Weights of a small transformer language model: width 192.
MLP neurons of a small language model. Each row is named by its layer, matrix (up: input weights) and neuron, and shows model dimensions 0-95. Each number is 50 + 10 x the weight over its row's rms, rounded and kept within 0 to 99.
After each neuron's rows, "fires on" lists the tokens most often at its 100 highest values on Wikipedia text that the model never trained on; "fires in" lists the words (lower case) most often at its 100 highest values on Wikipedia text that the model never trained on.

L4.up524:62 48 40 67 49 50 49 46 33 43 49 48 53 46 43 39 44 39 50 53 61 60 34 57 47 65 64 52 70 27 64 33 73 41 47 52 36 56 34 66 44 43 47 75 56 33 39 46 50 64 50 45 43 62 34 78 56 56 32 49 44 69 17 49 51 50 34 54 47 53 38 61 39 55 51 46 50 35 51 47 54 49 52 44 54 54 40 54 38 73 31 51 46 34 48 72
fires on: " is", " has", " are"
fires in: "is", "has", "are"

L2.up443:40 62 53 41 61 42 56 48 50 39 60 42 52 48 64 58 59 37 46 49 43 53 51 52 50 57 48 48 48 66 46 60 45 64 50 42 51 65 47 42 56 53 51 68 50 49 52 59 41 65 47 53 55 41 65 59 67 54 57 43 53 53 45 56 53 51 55 63 31 46 59 64 45 41 46 63 55 48 63 68 55 47 44 28 42 40 47 32 46 51 49 62 34 41 48 47
fires on: " in"
fires in: "in"

L4.up186:41 54 49 65 53 40 40 59 50 52 50 53 50 38 51 55 42 59 46 48 38 53 57 55 72 45 49 49 51 37 41 46 56 52 58 48 62 66 49 62 51 47 54 64 75 45 49 37 52 56 52 55 52 47 51 65 57 50 22 40 64 65 52 52 29 57 58 46 54 53 57 66 61 59 35 57 69 48 72 50 44 50 47 50 45 44 42 43 53 58 42 49 31 25 54 51
fires on: " which", " that"
fires in: "which", "that"

L7.up679:53 56 47 54 49 57 52 47 51 57 56 57 57 60 37 65 37 47 29 62 65 43 34 31 67 46 56 57 49 50 51 43 53 55 54 46 47 39 39 46 27 47 42 49 71 63 47 41 57 54 58 46 40 61 44 58 31 45 22 54 48 58 51 43 46 41 37 50 67 50 46 60 40 45 78 35 53 46 54 55 51 51 40 57 50 52 72 52 16 61 39 41 46 48 44 54
fires on: " has", " comp", " have", " most", " Sp"
fires in: "has", "have", "most", "served", "had"

L2.up518:53 56 56 47 49 39 42 50 51 32 50 46 38 46 70 46 65 44 53 50 58 57 59 42 54 64 58 51 37 58 43 40 41 67 47 37 40 68 56 50 61 49 50 62 49 42 51 58 56 69 54 41 55 42 56 31 50 37 44 57 56 49 39 61 36 63 40 45 43 55 54 61 40 43 38 50 53 48 61 38 42 47 64 50 53 50 45 48 49 54 58 67 34 55 47 50
fires on: " In", "In", " in"
fires in: "in"

L4.up443:54 44 40 49 31 53 61 41 53 32 56 29 57 49 56 65 59 57 38 54 58 62 53 44 53 39 52 46 60 47 53 34 58 44 48 37 65 69 73 51 47 51 49 55 59 36 61 43 67 62 50 33 46 35 53 53 47 47 45 47 58 56 49 58 33 33 44 48 52 60 51 74 38 55 45 53 46 60 65 45 31 40 63 33 52 46 60 40 55 45 60 46 39 39 35 29
fires on: " under", "On", " on", " On", " At"
fires in: "on", "under", "at"

L4.up689:62 58 54 48 36 43 43 44 51 59 39 61 46 50 69 49 29 54 52 57 56 51 43 44 41 51 41 53 48 31 63 39 43 64 43 34 43 53 47 41 53 57 49 68 47 39 46 25 59 52 56 59 28 56 60 67 47 44 28 51 46 65 42 67 58 46 34 39 50 52 55 56 49 51 40 57 54 43 47 44 52 51 34 50 69 49 49 49 36 44 37 47 42 56 44 74
fires on: " is", " has", " are"
fires in: "is", "has", "are"

L4.up74:41 53 43 28 33 44 42 58 47 33 56 48 42 55 56 67 51 50 25 51 47 47 54 67 52 42 47 39 54 45 43 45 53 56 53 59 56 63 64 49 42 48 52 65 55 46 43 42 41 57 48 59 55 30 42 32 58 58 48 41 44 50 45 54 36 44 48 34 45 54 65 76 36 54 55 66 47 44 66 44 50 44 70 42 30 45 53 27 52 40 45 59 50 47 43 51
fires on: " for", " in", " on", " of"
fires in: "for", "in", "on", "of"

L7.up748:38 46 41 48 40 55 54 59 41 54 55 38 60 72 27 55 51 49 60 46 51 67 53 47 57 43 41 64 52 26 58 58 66 48 51 53 35 60 69 53 67 32 49 45 35 57 74 51 46 41 48 32 52 50 61 31 31 29 51 57 49 36 39 43 59 47 51 56 51 49 66 50 55 47 52 57 57 62 60 44 58 55 43 53 51 65 65 42 24 60 58 42 49 50 36 47
fires on: " the", " his", " this", " Tho", "ing"
fires in: "the", "his", "this", "those", "following"

L7.up298:53 41 38 46 31 47 28 63 45 41 56 46 60 47 59 58 35 44 54 47 47 39 45 48 53 46 57 40 59 45 53 21 57 40 53 49 61 45 59 57 31 49 47 45 58 43 45 45 65 55 52 45 41 23 40 51 57 49 43 32 56 59 50 46 43 46 65 66 51 55 42 54 56 51 37 61 39 54 63 53 26 52 63 31 54 51 69 43 43 59 56 70 34 26 40 53
fires on: " on", " at", " in", " across", " between", " of"
fires in: "on", "at", "in", "across", "between", "of"

L4.up621:48 56 27 44 44 55 51 43 46 37 52 32 48 59 58 69 41 52 51 52 52 55 47 62 61 49 49 50 30 45 69 35 61 69 48 40 50 58 52 67 33 48 69 56 55 52 53 27 56 49 56 57 62 39 35 36 39 50 47 55 38 58 40 59 55 41 42 62 46 55 53 65 44 54 58 45 45 48 63 44 45 42 61 58 66 48 50 50 47 36 62 48 54 33 32 40
fires on: " at", " on", " At", " of"
fires in: "at", "on", "of"

L7.up416:38 65 39 66 57 54 38 51 41 68 54 59 53 46 52 55 50 27 40 48 78 56 32 54 61 50 73 57 58 67 51 56 56 58 55 57 54 70 58 69 50 56 32 50 51 44 47 67 61 43 53 46 40 64 61 56 51 54 48 60 60 44 27 30 41 46 41 65 74 50 42 36 55 53 48 38 58 60 41 43 53 47 40 49 60 58 68 66 38 56 45 47 37 47 48 58
fires on: " a", " the", " he", " who", " also", " and"
fires in: "a", "the", "he", "who", "also", "and"

L4.up45:63 41 37 45 55 64 52 46 55 45 55 48 67 64 44 64 55 39 47 55 47 51 42 34 60 48 64 52 68 64 45 48 49 43 52 60 61 51 62 30 47 48 39 62 41 60 52 48 56 69 62 61 37 51 36 65 54 54 57 57 56 49 47 57 58 41 68 47 41 52 58 55 51 58 66 36 31 44 62 66 61 50 58 48 36 48 63 43 53 53 49 48 44 50 53 42
fires on: " for", " hold", " Democratic", " Republican", " the", "incumbent"
fires in: "for", "hold", "democratic", "incumbent", "republican", "the"

L2.up394:39 43 42 42 29 41 47 40 38 46 58 39 74 49 74 52 41 65 44 52 42 40 48 53 48 24 53 56 69 42 49 56 48 35 51 44 35 51 34 57 36 60 53 53 56 35 44 36 56 57 51 73 43 50 52 46 74 58 40 41 53 63 43 62 47 41 42 53 46 54 52 70 39 55 53 66 41 43 51 45 38 61 64 51 64 39 52 43 50 50 46 63 51 62 58 61
fires on: " of", " to"
fires in: "of", "to"

L4.up455:44 42 58 54 63 54 37 59 65 53 52 56 54 52 45 82 30 44 45 56 36 57 40 53 50 52 64 63 61 40 61 52 68 65 40 47 42 51 66 81 50 51 40 77 62 52 55 54 58 60 66 67 43 60 51 52 57 55 40 49 63 53 51 43 52 52 46 43 70 47 48 64 46 53 44 65 47 51 44 35 51 56 50 30 88 54 45 59 26 63 47 45 48 28 42 50
fires on: " also", " still", " previously", " usually", " commonly", " who"
fires in: "also", "still", "previously", "usually", "commonly", "who"

L4.up555:46 60 33 47 45 46 40 50 52 26 46 52 55 58 45 50 41 44 74 49 45 61 52 56 61 53 59 70 57 37 42 42 51 61 58 33 45 60 61 48 58 49 47 47 50 49 69 57 50 54 44 56 46 58 53 43 44 46 29 51 61 55 41 58 45 58 48 53 58 52 49 44 53 58 39 67 33 47 44 53 33 45 51 41 49 47 60 39 54 42 38 49 56 51 38 39
fires on: "A", " A", " a", "a"
fires in: "a", "ahriman"

L4.up156:43 53 46 45 36 43 29 68 51 50 46 42 67 37 78 49 53 57 44 55 44 51 48 58 54 44 45 44 48 54 44 39 54 32 37 38 53 62 54 44 40 56 51 68 60 46 47 36 49 69 50 58 51 49 57 74 69 47 39 40 56 63 61 53 29 45 49 40 52 51 45 69 45 54 42 51 59 53 75 41 55 48 55 53 46 39 56 25 45 46 38 47 38 43 50 49
fires on: " and", " of", " In"
fires in: "and", "of", "in"

L7.up458:60 59 56 58 45 46 53 59 49 50 41 38 62 63 34 50 24 51 35 55 51 48 35 56 65 38 64 53 62 54 55 39 43 51 49 60 41 40 55 47 50 44 46 51 45 67 54 45 49 38 43 63 63 58 45 45 41 43 59 60 49 59 45 62 58 36 56 62 47 50 74 46 49 41 66 38 53 32 54 56 52 36 50 43 56 35 60 47 51 53 63 59 48 51 46 47
fires on: " the", " for", "S", "3", "4"
fires in: "the", "for", "4", "3"

L7.up517:50 58 50 73 59 42 60 33 57 61 51 53 46 72 42 55 50 40 39 58 57 49 45 76 45 49 58 44 62 50 54 56 46 54 31 44 41 43 53 47 47 40 40 51 47 33 46 65 59 43 60 33 34 58 55 52 50 52 35 55 56 46 30 47 55 56 45 52 67 50 54 66 58 50 44 41 57 65 50 42 45 40 43 45 52 55 50 59 18 57 35 57 42 51 51 56
fires on: " not", " last", " only", " also", " still", " such"
fires in: "not", "only", "last", "also", "still"

L8.up657:45 50 41 46 47 52 43 49 63 49 47 49 60 58 39 68 58 34 48 53 56 60 47 51 48 34 56 55 40 54 36 68 52 60 47 29 44 67 47 55 55 48 31 77 41 42 47 64 71 60 49 37 68 49 59 47 48 56 40 56 60 60 58 35 49 53 45 61 68 50 64 59 56 47 50 54 49 41 46 35 61 48 56 37 59 54 56 54 19 62 49 44 27 46 53 55
fires on: " also", " then", " often", " eventually", " usually", " never"
fires in: "also", "then", "often", "eventually", "usually", "never"

L8.up447:56 60 33 32 50 33 48 39 51 38 51 52 75 45 56 41 50 38 64 50 43 60 41 48 61 55 68 53 50 51 43 38 31 59 50 42 52 54 51 48 59 40 44 48 59 35 67 65 45 49 57 60 36 55 49 47 57 49 38 46 45 34 44 41 34 41 52 46 68 52 42 59 45 51 34 64 31 28 41 47 51 47 39 51 75 49 70 43 49 59 53 54 49 57 56 47
fires on: " a"
fires in: "a"

L8.up558:42 64 54 67 61 54 40 57 54 63 51 41 52 41 40 65 57 34 63 50 44 59 53 57 48 48 67 40 46 62 37 49 47 51 41 60 44 48 62 63 60 46 49 67 41 51 52 51 60 54 24 41 44 54 53 45 48 52 40 42 69 58 66 41 43 55 74 49 58 46 38 66 85 57 28 53 61 35 46 56 44 50 46 41 52 51 59 48 46 57 44 52 42 23 53 62
fires on: " they", " They", " that", " who", "We", " also"
fires in: "they", "that", "we", "who", "also"

L4.up131:36 59 45 35 41 42 56 47 35 33 51 61 65 59 50 50 46 60 33 57 69 55 53 63 69 51 54 40 45 59 46 49 37 38 60 54 48 54 52 47 32 63 64 78 59 53 52 43 49 64 49 68 56 41 42 75 65 45 52 57 74 43 48 38 40 43 54 55 37 47 57 63 45 51 44 52 46 45 57 86 72 54 58 32 52 45 56 38 50 47 56 58 39 42 49 63
fires on: " to", " To", " in", "To", " not", " In"
fires in: "to", "in", "not", "tower", "on"

L2.up731:37 61 41 55 38 46 60 53 43 41 52 43 51 51 46 61 39 49 48 47 38 58 46 51 60 29 61 56 43 32 45 49 55 38 44 62 47 52 62 45 44 50 41 44 40 41 66 46 48 54 49 56 56 41 58 43 61 54 49 39 42 64 49 47 55 39 58 62 26 56 40 28 55 53 47 49 42 61 49 62 53 42 62 44 48 53 48 41 29 56 38 47 46 17 49 47
fires on: " the", "up", " this", " each"
fires in: "the", "this", "each"